config = dict(
    n_layer=11,
    n_head=9,
    activation='tanh_gelu',
    bias='all',
    init_std_o=0.0051,
    lr=0.00678,
    beta1=0.95,
    warmup_steps=200,
    decay_shape='cos',
)
MLP neurons of a small language model. Each row is named by its layer, matrix (down: output weights) and neuron, and shows model dimensions 384-575. Each number is 500 + 25 x the weight over its row's rms, rounded and kept within 0 to 999. Numbers have three digits each.
A block is one neuron, or neurons of one layer that tend to fire together. Before each block is what it responds to, as a language model described it from the Wikipedia text at the highest values.

Responds to: Capitalized name openings. First capitalized word piece of a proper name split into several tokens, often a surname or place after a first name or title, e.g., Wat(son), Kat(rina), Lam(ont), Sar(ajevo).
L2.down69:511499486470505469521518510497548499497499513485501524505491507484496501477494512481509488524500536502487494513475468514500502481518472487529499507423454506536523521480491489526508505494490513494512476467523503535508520502527457484513527507495503502490515513475491469489532515483526485487452504477512474485475482474471495476515483503501543483459524510455471455480475492511433512479507511480478486472514479514482494495535469484553507489493467511479469508516459492478466478485466516506528473513509496479530530518505526493489469506522471524495518543414484541484509534498514525528
L2.down151:500456477480488466518497485488516509492481493463506516514485489493483504518513504478495476517474529507446528508487452521487491489509443507494493489462496519542497453470476487502532551543471496523492494458515491501513492499476500509495504503480508508530499471438514513494482503500510515477457511478483499484486481442443476499497485535495521504484543502454471477453466499481459496511512542505472461487485521509498481523518511503519507499504480474487478505474456515534485490540504537480479453512481521476511538516493507477474476470525457520534564489416475552467500537513517504495
L2.down684:509452514494522506447496512513547463484488452495501506482506494529501486507529489501492503514471532500515510506526467513468478519524483528518492526434470462517489497482502518501497513477466494469460465455526527511499473508468541534491551465497516504477507537521513517528503511499505433504469443456540508511517519473442449524465490570516480503497528504513509522504475487496509497504520503505474510502492523480517460507478514518512480503512513508504537548514453517495486487529471568514500462482503520524500520453489481526453498503520512486513485483468500495518503508501556521526
L2.down1030:510508489464479470501478479491598503464470511478476541488535525517477506467520506502477484515497538488482496472504466501488453468536449525470479495481504494549474504472488501506530510516484488469492517493512497540508495497535499471471514519500476497490476488467503476521514520488514529464472488445512484481489485437430485485510491491474507496462560491442521483473458499480493534486501534495429491485503482525502533487522495502510503483467475514491479492499481509517482476486490537475510502517517513503534521493477548479470481505492472571486528516438471497505493538465572503509
L2.down1142:517484482488512445430489518504600478481456515508523527472546488537506479483523479513507517492498506479494486477549479507490459520507462532488512506518507499530485513500492518514498543495498506459460516469497545533486456501493503494472492534484453496455533518483520494524498504478543489511518468448516471488480505478409487500492498523490501499480538492481525462521471466461504542489469513532441479503517505538520529517545498535501467513461504495471479509518455537513478465540458564489524478477522530496497522461507495494493503534467459496500509534466498485520507522469532504531
L2.down1199:499511483517512470463468502475537496499491493488480549493471504526492461450490481522500477546504523458521462442515484512503490509533483500497507472527530475513459529513520534451493497505525497526502492514524496503505483461485517473491516526515445470461473517525526485520500485504499547500511474483561501474472501476430470516521486508508525514524496497498518496485494458455505534522509505549488498483506491521515556469457532541460497495488477495433479512482525547518512467542476560496560516535468498454484521528484496460486513486457488535510498539440500507496473524503530509503
L2.down1421:523483476471500488495464505503574507476518509463492521514500517482486528493518494486489495519477532496459501484505456475502473471528433534485478502478501517545487499472477497516515531514520520494511499477488518516503492516520516490498520511484496485521497493474526480522473479479517515453454527459499503479501473439440501497497486513497510493475541516443462456467468494502466508490519519492472482484492508520515505477532487505538497497487474497473497519490452504531492497510471528461503488511520506493514526489469517514469476504502450538500563510443484527469508537487525534496
L2.down1943:469488465493512483509511514491553480496480503529519509489486514492496528492493513484502509504476534504484488481470522528468519527502482480529504491401463495489543501466489529527525513516532533516537503463543483528486513490466467499522456526451475491498530494489508483504508471506506498499471460455501464494514501495476513496511468481490544481487515528467448469476501519510461509499516508494460502487508481489505510500548459483525504518478488502506488532463472505466461467484469525469538470489514506487548497503501538513520495483489494522461494515422487528515526538482517465517

Responds to: Noun-phrase final token. Final token or word piece that completes a noun phrase ending a clause, usually just before a period, such as hardware, categories, airline, game.
L5.down469:507499491466450500506537448502476494464460537535457513503540504507447554557510494509498484469504487555542502548537564488502518477481512477541498537499503474492562447517460515466487482524518507480525477488503463470474487477484510481518506530527440494466497481562524513535536494482513515540495498489513525537501527531509544504478525497506553489515496457459533489465466490507533477461493515513504489550480499495509523490485486454575470513470536470475504516513496505464513490491531499516482508503488476515464544492517509485519463496500511489507530485487473491508509497480551468496
L5.down755:463502545541488474455540462534547539511500492486472512509492515482493530516582496505483520498491510512476517486490518470488537490470537499501520476484498535523519487535562525473502498560469507494511471497512489461524466527513536483469520487472475503528498510485489532540487493465512528481534479509537555524523536478546479504485499531491543480494498511490468527501459492503523522524535509520534563513454486443537521489458458485492522531532516493484448501463479488487501492524489492488463484501511485541498501509485472466523520472521501532505519521487480492468464483471504481479
L5.down1090:491469500450486506511514513475464509513530501514518510496527480477504522446492515485501508498490482500526545516521456428478473490515512498538482527549461508507528492516471509514501452508498478430482468505513488496478517520479496482514527522529445506510459502518515462508533482512534508499517540467469440512521496468497517499502559519480496539504480470518486534558553522486484513468509465477484518532485498508505495500539503518487511500516512477515528520526458581482520487508517519529533509465482493504504542462530500477536447535491496510476540455511474507498494506495501524493
L5.down1101:494501503495521510503480543490513503497500498510485548494475526504523507520476514502510488531490518476532503482500515443500521477514505470537500506516484465492516501501465530520522467478505550540505477445516494518489505497516490463433535503537489494470511499510471538517507453493541483488488522491498487515527514454508509504501483477502523523529577488471464466453509505479497496515444513479446500528530494452481445541510487502514552501447485524505491494481472485481476503517512495483512498544498487461490512487537497483479510510464535502452508484537470510486487516493496463491
L5.down1423:492489538479471480527440491480493521505524486510523443515496535527484496499481513520467505448527491457519531505504496463523508454523453494570507457516500472505501506458490525524523480522500516510474472497488475488532515488490505475471531510482566508474492508500528496462464496504499565517491523494496498481514506506548505509496492490497486527501488502496474499495528470477476490542514515466526458483524501485508480515489526508505519456504501472470489505503485509483486509482545477504499533534505506518494541556491524519527497467481500499467506506486476490492503521502484492540
L5.down2113:563510469559483528505510484485464488488512530495473532533444457432491501510522503489539491492560516531464497499476517479494487458548456498488482511443490516470478478457472497537504552492515475495524481501504503474521544492515498524514524478538496523475485476478513555548522524518524490489486491512508507513437518493522467511530494508511527527499505443555496515490496480519560538475487527530515513512496519533504482520538510499507457509540533530492480456488497559521468518492511443496487509487481471489488479470491505479515464468475534497496494501476484532497495512545518488540
L5.down2180:509468455494495493518496523502494517503530483501498494491514495492529535502486480526485476453490522511457525516474507494497499453503482543502510486513487480552499489511559487521497460471469475552505473448529485503522485541505435462479547508523472536468485511506509525507511538498528508510492499475508499491520470485489486487528482510502573493500485480518479495454496462506504493510480515511481480561501524484486519513485508476477508554496498468467447470493505508534508534504484503524489500486485492523558553474495576494490446486487518494477498481534461474506543508492492505489
L5.down2271:499487470481533501471450554472501505457517501470495499524539535509522524509477541505475489517547512490492500489474525455544495525474491537504486456488481486540520506509502492453503445516485466561479477518505476541530498501494502469515549489495517539490485510523499544479480525523486480524434511488502478516530489519493503527531516517525489516504517477482516441498485511526456525505489532452539504508490452500510522477485518494515585507506498460491497468524470507485497513463556498479496489490503539474458513557472524555493476514466531470510469480502454486468508514523499483486

Responds to: Plural noun stems. Word pieces of nouns that will take a plural ending, after quantifiers like other, several or these, as in lo(ops), challeng(ers), clin(ics).
L8.down2038:506500463500479522492503503515529524492497435543514490528511485485497488551543528448500480451501483502515516540519467512486493517468483458543505483478490480497535443493468493509497506531490470487476499466556478509463514498484501494456485512515510530522517479516503536510481494502512521480489526491479517501516535558480488513526506496504506455526491479488493526489479440522545540509466475475485510505514552536535530505518502507519494471462483484483468525510509468471493521506482523536500540505482494510497506493548470477556489521433517501488529543483521509533506477520537490462

Responds to: Plural noun endings. Plural suffix word pieces ending a noun split across tokens, such as -aces, -ions, -ants, -ets (furnaces, contributions, descendants), plus whole plural nouns like cases, players.
L2.down463:495493513500514486484528499506519472525491489474485503507467535480429485522498506517510475488515490492496490486484468538510508516494512522505494530498469494532469521511487505496514505490498514467540478471469469489501474539547518536533508485492505525474546474505480464524458481495477491502511491501538487509463514523511487521526487488502518484511491461524457506517533501496480531485517491493482559473514485510481494491489524472497456479493505503488505458537518554480514493512521498509485464425524523522526495503516475509535529526510467472551483508519480466481492498484453567476
L2.down568:468491525482522479484527504488493459503476484465511533480440527468471473502524496523497541485509488507483464470459506512495519536517485471455487504545492508515477518520436549463515515491529522515535503479463524491495457524507480534513485469507498519494549476534468504519472478489478445488486500470523500513475507508503513556486469483475531474510460482479485482524528485527456510500540490525517506494469496491465512494481492475500495498506467484479537500518516506479495539487509498521480478429488518529509492490533508510529494529500474486531535512554497501522481480478488497486
L2.down823:514514559533522504509501515471502480546473492475491503490468537533491475503530506511558521501480525474478500541523541505513510512501526506497480473525489471480504528495475526501487482472498493516483487481485515497482507510491506502548472484518487497506564503470496537538522542454439471552479494516492519470506525515515524532512489468537508484448485488492513510501491456521479500495504485510509511524494490470478512500484483459527499517521460470446499535471487509513462490436470460491480502477518503484509492484490514470498487510501533468484538526508502497528489501488531512543
L2.down1109:467493547480525441499530499518488482504462480497499529487418513506488481511514497501498550499522486490516461447507495516473498536484526495507496548525480490535464507508460508503513510484507507500484507508463496480511511519501526516541490488503515506473556473530470492495469470485479493524500497470518497516469485515485505538494524483483512501508498466499474496517512533523471505480511463487498491513465535475459517506472514499508497508476463516495497500508513559466507500479514505524508504464531543565525510477507519487522519520517484500541482532540494488542480470477505502495
L2.down1328:473470523503516490486524500509500454527494497479497549495458523490426499512510517509508481507514477499488482510510477532523505514496497518484496518519479486528470524507474517469528512500506508479534481468457498502486484520527500517536485490501500513482563478507467468527447491469480485503490501494540499509443497518493496543531474482472513495493481461527464517531533520506495492531506485516499539472495507507481496486477528472479478476494476503492506465516511552466505514507511493509497471450489508528516509501501486491541530537507486484544518505526477496492488486466448527476
L2.down1533:509483527496483479529541480522525517549459485525473523500475525463511491472454512502480527549488523487502508498481468491491473507508483459483465472488485524493527474524527495502518465509519480511506472513497502494437485443517497514487491465534519500485523474516505494513463514506504507477455460520519424500544545506505532476557522500523471532510485480487539527556494490530482508521529506502520495496472517509518508509508501526521520516482504514532533495509517468519476500461496510514513469487487464484513477506502514494482479489491491460474527503543484465521456464464482499441
L2.down1747:507546503497553487508485457485490511507480493515486483505448527516484458484485488505495537488473535494529472460497495534492497539481528491509497538516479519572493480507479503515525484484463525525485528509452489476525478493517525534509475483452462472467561461538470513493466454466467490519508501486549506521438496546478508528512491452498536468490490469483475478507536483502446528522534488492480519542481511483474509497480508523520450514515456507495499486481546505495541522483491502512480520454522509517485540502508521482492498528517496503518505563537480463581472448491489494467
L2.down1883:533536509522542483513485490535502461507506465540534536544470521480487524507552489488517488498519473451518509501526503517525482492485500483496507509478449489476467500569474470510521508494469497467512516492467497504506514504523516508483497485505445485450511465541484486499464466470463488500511505513505482460536504513504504510569511484497507545481506469528510459501479508475472498484492513505503521551496530479510511506488521495484444535520457506505484491526497521469479553472504510555513490470525501535495568509506484519513494515529512512508487523520470526536472454511454487480

Responds to: Phrase-final word tokens. Last token that closes a noun phrase, name or clause just before punctuation or a preposition, such as the show, do so, Silver Creek, Contreras.
L8.down398:488522475498484519503501498499492473514451484534539512501495476476523487544502469476527485483512477479509527472510470531444520485467526499510491469490524556497510488478526539518506504515493483543481485468545532474465485533504467497520498501530493505519490468485530543471462465538526474520477535480489536492498537481498509493491524546488526522546524417521507478523535504470469516530496491483471500501526512528520478511495500542529567506490491512541530518480482476529565486506479471510500471505533457504487502502445491494489502516490498485501518491536493482492485502464537494524

Responds to: Geographic location phrases. Words in place descriptions, such as prepositions after located, situated or bounded (on the, at the, by the), and parts of place names (Beij, South Wales, Fujian), plus scattered unrelated word pieces.
L5.down241:475479494498522518500518501529458479501478475519485470470479504515490522446506506475501526460511482431497501495482519457487492530469530520489574536464506480510475514532477496511509476512468476467463498497495499484528503483530490538456525527498536488488520499472448489505502530486491510541481504492500485507496507487498515505540532532518532480527495504491507533525479488478485548532474509500484553516501513445497533508495506454512506517463472469542494549483519511533489511492489485502499515489522489504527505538555491462485500433484539505479510511528533515508502498455490476507
L5.down577:520525547568508489478519515565508476517508498523482502510503509511476550513502493529495499510531512499519555543480510473460521505528480521495565532503526503492503467483530486487475473484518486511465521463502483491532494477479496491484495492480509470498471481552493546467484514474473523458547539532470497483498488496489529517493452547453519491489506474479431489502521501425491508501482480493472515470497492516493471540499500502534495517450497481513532534517519490540530501476477501503485518515466489477466454540493505467477529519488471499540458550484502464442503485507513523486
L5.down687:538479502499540485511523518522532532488525497476539493512497446515518525507508493505481498515489486512484458496496514524490500476537507467497513480476499480488486478490509456541495504516519516537448510499468490519504467527515525503500480435517479514518502457491478492493506535506532519525527520503495485504512524512484496532479499498460489510496521505554500494502511493460509498470510470492456530553500492508441477522478558494470482516517459485512500526515531502461538487498481495543499520500491515509498459528538507506490497516501445476513533508545491510503456510497478532493
L5.down800:504516481495491471450537512509570459502476482476539466440433555487497529474464498533483489467537482547468486526542479442488533532465460475528474525456460487462534510491480487536515491487508548504537514509503515503517552478518540525447421474509493520559496511494538479504536512508469507522516512525526472487513508548529523535494472507475532531457469507516510471506525510508488538491526518440470489506497515489494483485518539528484504548493453506530497494488464517489500510507497490475478507522500481516526495482544497510535469485468501485476509518471502487473471439515449528520
L5.down1236:506491520496447559486470462537473514494455449516538538474469498528502512471533508464500525486547504493490532479517504481507474534497537508507529455504528502497479502551518551519493542489489497499540519500540517520519490517493506508520537474497475515518500501512471466527484525493478439501503499458468448518475496472502500533560469510516497479481471535505523494537537499478496545533486512506478485510487500495486502454514459442518511497471529487525520494523513462516539478502498487492505539490510469510513463494479483516513516494513459513440484513496477528520452523451478467531
L5.down1532:505486490504521500516531510449533503493513511464512474510558523512465514483488504481518511552500499510508509511492517527494502508490476482473501481517492491526511484493467486522530479502497467486488493496480492518533482525504521491504492516519532460502448454523487483510515456501458514505506530511538465541500549525529484511495511533507508470507537493490533491472527544503515518561473496555482537447486467484515520527492518435456493504486479500528523474523522469507471506488510482504471493493512505486493490504508546484497514457514493546478515521503495483467483510500522508496
L5.down1998:571476515453489531490499487487476525497519518511473489514533524518553507533491476518475507481530485480513477493530487497478509530493501507473488533494498533506527470481502510522511499521505499488519444513540444471500433497527530539504517525481503488494467530515530552506475516516518491496490502498449494511529515442544522450504504465473488482522493465497470523508477497486485496526504489505530488497513477538502488486541489485503509483525441524495516526490502482460486468486468486545510527520462502514520491514488513510472521491474544494523520535526519463475507468511466552533
L5.down2002:525510518495448493480486537512515454521483507530534534478467539474512493466547519526484514474501508508501477482508495499495492514476446477491467538503541508508505528543495500470464471465466495576482470512478538510498471465500492544501508529510497524498516540467508483450535488507507456529540530499533453469459491535568495516512516504511463517510496475500553502486510536507512506534479552490521545475501457550486487476482509498536543527490522533528487473498484516486488516498492518484511518472482493497513458499483518536568487470520494492439510488525544502512491477480502470511

Responds to: Asian name subword pieces. Word-piece tokens inside romanized Asian proper names, mostly Chinese and Indian people, films and places in tables or lists, such as Zha-o, Raj-ini, Huangt-ian.
L5.down128:492522506544519490489498489493482485491493515485522503490449513522433493505539537509533517510488502518487482505493485486457480462529454426469537462557509491506509517482492508493484526539468480513480480483507495508516496513513536459485516499540543527534497499480493519501514520499498486455489497517514510480511479477457501531470534494509461553485508465446492485466505477496506493549493531474509486516520479532485520483457495539474500515472511542529470499492501509504489506447491472495514535477499532474479465537544483554511536502479468530539488516505460530517480526519528488523
L5.down490:479489501473485494509526535492556449529504535485502539553519515464464504468503498458480500523520547491475524484465515487528515488494443514489536478500479503444523510485482500506503490512502503506462510554504492468499424475517475510521489551544453495502520469521509507483484517453497494498466499526501492480517508462482500493481513481477532529497558528467529524484490521501464469505488519545487461499493517487488495475496470485494501508470515486506479517502495473506480513464520488493574521492542484466487491546478496510496536492473464552519492520487452537546514553512552487486
L5.down494:513508540481516512579494510454469559505523484486502517461536468488489448529480548504463490510509461502484485460481499476476522479517496494480456489532521509462484502529527498452493525517469459509477502490544504506513494540538519495451489501480495524563517512495468489530481500542513468501495475514511518472498505533454474507484496470508486522476524507480475508479472513569498521481500501509512530479502512503495557515535478473491546494494552483493471497514510512510509506489494455482489520451521531494479488507487488520499516483495527475543505493511489485515499505492505478469
L5.down636:516518550497499481508530502551475474552474516500525541528510480492503514474543519507490524495516470482481485476476520509510509519453465497437514495534539514476495526514511503563522512539463541494494519528554519532519510517485526444529537498479503453501495494493514498521550535491453489504547496531480475464520481412469494441471499461511531495527540481465510466491505502495506453524458538499501503522501483492503510532530454498513504510532501491514433486538491486479513464457534521452530508495477467543473463495550506514467493509496489500528509448469486507517516558497479482494
L5.down1032:519482491464461506499451506495473486483504547448479518514509510535495503489498510501482514469526504510488449491529521480477491552513450458475525489510491513518518499492514499525500481545527490516472495510495450515506510490515493490457499551510490538547549482476503533481534492539487511497533479485513541456509476471481488517502509498508505512496511486501489453497508458524454483470533511475555488539511482514528472535496487515518488508461512464537492490508461488544475471468490476517491451466524517473503504517545470501450481523537495507529465548539495525473527519496549466528
L5.down1364:517484499515494513511531489485520502510512527449530524518518517515476506490486502465500490465479516533474514478511490517485507461501490488502466469527525513502500560476534514467491488474529525538526500503520475476476501491479464497492527483500445507534537467540518457470498551492535482522500486544509473510468474480471520543480580510528459495483510536494492462520489503526516472484507520450447503515513510512476452511516463514500496471485501509518529516522529492494508507502496414501462516519500506455490517512477499484513519552502531524458513507503489481537529547488528508475
L5.down1511:521518509491503492504501520482460534512520518487479590469473464538486494515489516512488538489492485456502450452499484445497498526484526480526498510520515483514515505459482504445515502526470455496502512486520478505528517500487510484472492548517488539469516528461470511517511504491496485462518507520483545484500461522474496569496546511474529529459499549528468509491457523513485517514493450495496530471528521515486521449468499503461565541474545513501513503510497469558480490552518468501473540505527531459487494553473451510506531472532496451532465520519543512496494506486491491518
L5.down2054:503512545518527488479511500507500481529508505526485531496460540481447522451502483488486522521504499469495501506538437517506504500479512509467537479505512498524487493514521479441467480506488503487489505495486480502479529454463486443556536489433483468500465493532452513453461498498510476508488553464435544515521470488536542465541502516544508539468520540468488528503497456489507524552480501498490522481534506532523511520488529509490491495429483501517454507513546482538457444473485465505513489470503462480496515516517582472536525504496521504461458518478463503447496497485513480541

Responds to: Encyclopedic lead-sentence words. Content words in Wikipedia opening sentences and sports tables that set up the next detail, mostly sports terms such as defeated, against, club, played, plus place words like southern.
L2.down35:498511484571504485502496451529504477487454496489529488485461479508471500470496497532519519534495499505447519526529518486517519503477497533492474526474495506502477508497470457459540532489476469543490507497514507486552487519496454537536526488517494462514495470489505472519485496494490495506470506509525517447469473506521522516512501473545492519498513532531466474494475528509489479495494465517463526534513461474552549479490527515501447495546485497489491538492484450526546541472458528497495504503507451500494472505465483464526517498484498527500442447560463518482485504491489501487
L2.down297:536472526471535540467503451507469490540499483497483547551462528543483525480510512512458492511540494447501513505482512496479532501503499502494487524496509497524498515498494521467503498494497506487480517501482498547555451458502511479487526509487499447507525454484464522507505547481487522498510491438537539494526490514512563507471491494475523510460510478508494478520507477474511516497476491472520563506497534466462525495491526505490477489493493481511510504529477464481532462486477498527532525508494464544497531475494498489487521462490474527482497470475505491550479521507563512526
L2.down678:511490476446504497488516527514468489495528466464491476501496507497487515514542506511478519521495512527527497488510448529513494467503513514483483519481496497469466473520504491525424509519522453498511484516472507493469507493488516498468528517508522474487474485561470481507482476513509481478507520512521487477502513495485501473513540519482486501493547466488475498487483489523473492466483503492468479488529493500497462510493480495474490481477539506474496485528510486505507469484491498533514504460493523495507486494529514516523478460488508485530508495455458498516496549498457486515
L2.down1713:541469490502542502530531512503538517477468494513481502490500517495524469524493528458475486472535497530496504502511488512498525514500514493511498527537520506566509566491533463459489537500506509519508482521518479525487483522480456554512531544513504484488493492469502493500511514534469461529532531470539520489550481537503508505517483507508509502439434576507509502494483507490523477477516484535510498467545488422485454510483490502513513508518532462521476548479488488520431495490500520517507483472535496486475494498496497482501492431498446473536481502492482486485517502495498478492
L2.down1857:514493479481491494515535453539524472485551506535504467484495495506506508500514515527445501510460477470540531540489482526483525490510513520521468501499515515474508537480505520541513481508523508483521535501495479523523516509465460485491516521515486513457481498533527506475495526476497510540486445483512512481441527507497499500529509496554497497503546456481505463518499507491467506526498484495551507488510460479505502499505515459493491547507505501502524477520518519492543486519559501477458543515493498483517556485526502507459484473486509468497461496529478484496502492505454448465
L2.down1959:520506487532484512554448503495513456483463510512494492508496510483503498495519523541498539502491545504500487536473541486463502536502492495541518465535499527468470517513458470505462474524527491536488516506519507467525493545505519506476494480503469489475482518484482523504471505487463491457444495525551512474552525496464529463491474484498498516489539476495528497533500465515455508475471483498491508485505483497535493496486538493452492518485481496498500509461496496558506530488466479478492537482503491490492472502454526502500505477462478465498504509526487493510517512511493480512
L2.down2171:460496476449525523545533475520484508493541495483503524494526517494448471494498522556482483508498521463470518484508488500495536470509503498533527488522524525527493504506521515488513512517555480513513526484541471477448464523502469497506494515471499511517537509534474479481449468481532500526480484502503507491493513507439546505489509506499560505480507479536487501488485539483512496496492534488564493468492463516548522531537505486501462497519509518499493583491494458492485467504507467531532487502457491530493544509528491405512493502521504492524504502531520502532531521491509474516
L2.down2286:508476491477509505490495465519512503475516521482489523472491514516478542485499518490463478481515481428502532493483530489469520514500487497521501514505503531505513501464523485541492495487515507520491521510497484486519485477519493471511476494498485489476501505501466471451477517488538490523496457472536493468468480413503542529553528484477467530500507480549491513482505508511472514486525456517468511499557531536527497524488526520529467481475518534512477474471516523492510512458549483492501499541448458482520492488472543526461492482518521504506493534517493529493511517471484524525

Responds to: Article subject noun. Generic nouns that refer back to the article's main subject, usually after the or each, such as club, film, company, album, museum.
L2.down251:484490550502532565478497514521468531494509524476461471520481513489511499463533495532494489498492461522477482499465503483476459504484479508484519465500498493474487527553503495552519533454464518504539537512519488473497473480520497501476475474476516437518515506525487490486541519498480520496525463483491492512474490520463476513527508492477465480478505506490535509495509473485437512483522507489494515511471499480461496501496499478531532498490472535497488455494487528490503519493531493549489580462501484518506496545526556502470480528503563537486473456523479489518508484492500502503
L2.down381:455485503506479519517519502436505474470476476498527487515404482493504526509488502485475512482504476564496469515497494521501534501543487507510482517458494495505510488464496479532572493480536501450516481508523492508542516505464485482501469514482558483535509492500487514542486505502493490547543520484477489509492508493550555532514484519475460503536493507508503462471525550453479487508523511532471484510511496474555484480514492518477525514491492550490561494503504485503523451453494474506481489518493458491457474468499493490473493479503496513524499483440515483449544487510495502517
L2.down805:481528498473453516492505504479538518487476478491482520559462493490514516501500511509458503464470493515482466498519531502540471520496474508476547458465499506526525532501501465513555524482526477471509469471464519539540497529448489427491511516488505492480502450477488492510472505491454501465493545501470510530512489511531508518471477494532469538469518546499506452522517482510501483522505465472480479529536498474511529508521471536440488506479523515489492513521537430482478499492497493474507492504520495497471502484496500534493516503497495506500478469490478489534521504476474495517
L2.down922:445494560492488469489509484473488500539504530502495496486498490504474524480501502529478506441475510525480497454511469538514513480480508496476548488482472487524487542474498501534477510485503518477531535514515546520485524520545519454516508493489485465504531502506501478489533505495508468516522502495510486496509471443452492494509537514459491538513553481500493466488534527473492494479480504464501520508502520479475567497482515506538546433499493522483487547508513484472440491487526469471491534497486511484484525566472530500462495499483487513537467474460511470443513546503471532531
L2.down1551:482497535502564504514487551498488536509470500480520527552465462537492478514506501458544489507457517542541494548501451453545481468513473506488498489504498511518520484539482498511541487528514507440507500469498511531548551510505488505493504510512485570486499463490524493558512512533478432525503519491478516477466511534491512518481508513460483533516544466440492493501515523473475504524536475525488476490488482447549518472500529507493495519516423476496517477543473543544512454514457485462509499493501505515465493466467468494509487493515496465503503501458522544460503488500484479524
L2.down2029:462518513499507526551461556506480491472503473500520492524476521456508520504476507449540522488495526492528511485509466465531518468518501499485492494504517504516523553512527514497489505517520490465534520510512506502561490482541466467517540556506474541486494548504517472491508463517502444531496501500515490504507544534533501497497526478475547510511500491474499488520515472523477506502518510501515478492520478460514487501480522539493539516518459478473482502495494523510501464467461480474477469501514510530510487480502487533485494499502502453499489486499542475456563491496515504529
L2.down2147:450517532501535483528521497466511484502500492486471495500493493485514500513537484485477484530519502498501498495481486527450473478480500468460546481464468495498511569440484528495526467461522528482489448463503499531519503515498492459481491548525468474476495488514475521522502555542561556488496513473512509495517492453466488478523512466486489536465547524484478494472523494535457470524511491500490516481486505521496496537509478486478486476506528507489449519498508448443477546489496476480498447484469497508477550473446520489484478513480514490511505468489513488528493520488524502553
L2.down2291:456543489491521513591487541477522488499479489496482496516458484535507510501501498485478530495514495515467497476478493511521535541491507486534530477491487491514519517496517512484513482476544482488529493469527503538530493498460476471505451470467517467553493515496451507525488544520497496510521514475460482509491509499473545529503460503518484497488533537516466480482520448463476477531492500481502510506538501507542520459490487533439517485507507510492514478495517455488483488456537485527547551473498473487499503493510508515504477477501507539519513500468499462517545512525528511526

Responds to: Non-English name fragments. Word pieces inside or starting non-English proper names, often in tables or lists, such as Tok-ud-o, Zhen-gy-angmen, J-ayamalini.
L8.down42:514489527531517529489500475468483528492514511458489523506483512534498484447498509456524517469528520511484502498496518497455528473518499491427449491507495531495522558452499532489484506529466511503472490482503496473500470524480493485481536469522501530527535464527459483494515523476512542537493514527504518495531479542496474512464531513506488525519495490487498470545483515533500474494473542502474511491504503530449501456515542503482521519520515530469559510491514468516480487522529493423501526499514487484510483484468471495518527528516506473517540490471477487508504529494511472499

Responds to: Head noun after modifiers. The noun ending a descriptive noun phrase, often a music format or genre word (tribute album, box set, electronic song), or a final word piece (pack-age, lay-out).
L5.down355:471540521490502496497484497505475479507507541487526501542460505490477495441502466491497509502501528484539475508525508479519502472480460454515459492468457449489469453529489559542527524513507514504505404465539530511491529508515485455504534483521484485506513499514507524512508484467492539488539463463460485526520520496508477501537502522492515472513526465495475465540508470507514511522491514524470465514571499480499497487475450502481526511484459515522496542535500524438446508505507473517507505527538515486509511486502527531536513478503488526492502493483449508498503507526451491516
L5.down1181:541495556462469509526513508488488492498484480521491495508466510523517504504495487518513476482526487482465447516503528549512533520511512477527497468491545478528506495459491516557480540532509539492525474481513584513478442480473491552524502508534517502555466480490489473534516493527502496525472505516496475492486506486502478488486555507493459489534493485534453511479538478466508470508500511512442491535482508501448509494524554532475458531483480515463464559513518514484475506503500477488481494512518523519458504525524465517495487482536479497494501526457474481501535497499533521479
L5.down1261:509499498492522502457495508497468483494540496507458488503539502498497496483521510507509489517509467488479532526499482487511528488527526525491533482478530509482510494468451499470487485502516491541491483481472501495496535515494444543495514528532494498513467495506540498511539512476528462528472500477501513497490490482478536512488511526526578536449467509503469514470501530488517525457516522468463489496514490464514503521438456486513449545531510478497476482502529531509500443536464517507485494543509498501525504492479546513492506484507499506505494515532560478537490483480464501529
L5.down1347:530466497496468495494503472488462479519434543493504467517483496492551477488464496480473534499532477510496509530513515476467484501491506511542509474496525530506515455513474486447491482499514456495529491507501528537468502492514505538483535540535492485509492510536546537517487489506553486509443543542516447471519504511519509505534471535506537497486490508501534457458471489515488493480487500519513445487473533485491456490536467501518479503546514479493453498452479518452495489520487508530470516479490501530508468537556528480538489515500491503490482524555467526512530496507517471555
L5.down1379:516565556523471491499531527530543527493507468557510464510473436527455457503468512484546488509516471514496515501534493457560497471503477474487492477551504511472475511519466512531519510498531451542535517517476508524522478543545491485505485509532514510532497455439521499489472516485482480482509480491484540472484517530491500497539506500497540537502532505513509480519511459538489501499511524515481469525491462506511438477518497475527509513498485480483495518525500519505498510535505508494477493473499506468526506500500452496489492508498461475503532522481492510497542523506472514527
L5.down1652:485529520493523485521494497534456533504476489503544440509486468454475493483453544481517509485505477497484492522509475523472508489529514500554520498481490487479540498502457504493514489517535500488504514522527508532487541476516465510504497525506463490450502528483539508492454523494517469468512514481471535517494521526499492477483459495549473474476497503492494467524504483478507531525480487467489443514537519492459440522488506476498501520501468516494474527496454565528463529514500490496510472516504531531512482487468488534511509491446505452523563534517491489497554524533525494513
L5.down1996:480502485522467525489503486507495540518533480544513508489495516494474489522507512472445513487482476469484493527530468539492506509494580509491471510513480535498500495511471515479484462465469472498485511463471528505495500489537475557472534550499491477471484486483506456491522479465481506511505468439491546558482544519499490497463540530507490501495497511486507507465520452519556496493469482477448514489541480491504517510519521491486500517493534511476482502500504483480464506471509485517478479527500478476526525491491497488507492483485511499492466510531511511469513459499520482490
L5.down2300:515493539509451552507489513497520535487495499505496480502470520532497490503472523522509511490528473464465480493456482496530514506494504504465514491446500504502467449503509500493479466484521514487502498527481532490512495534513476509499508521540534509501501492478483484511432488500541477485482521477502525480483546477515520535521544490528523517457495502552512538485479469492492476555554491496502511498477433485455510528471524476513488542509476493474525522483460535524473501481516461503450491503484509491451539507493462500520482512465505493496508534506530541489491508491523461479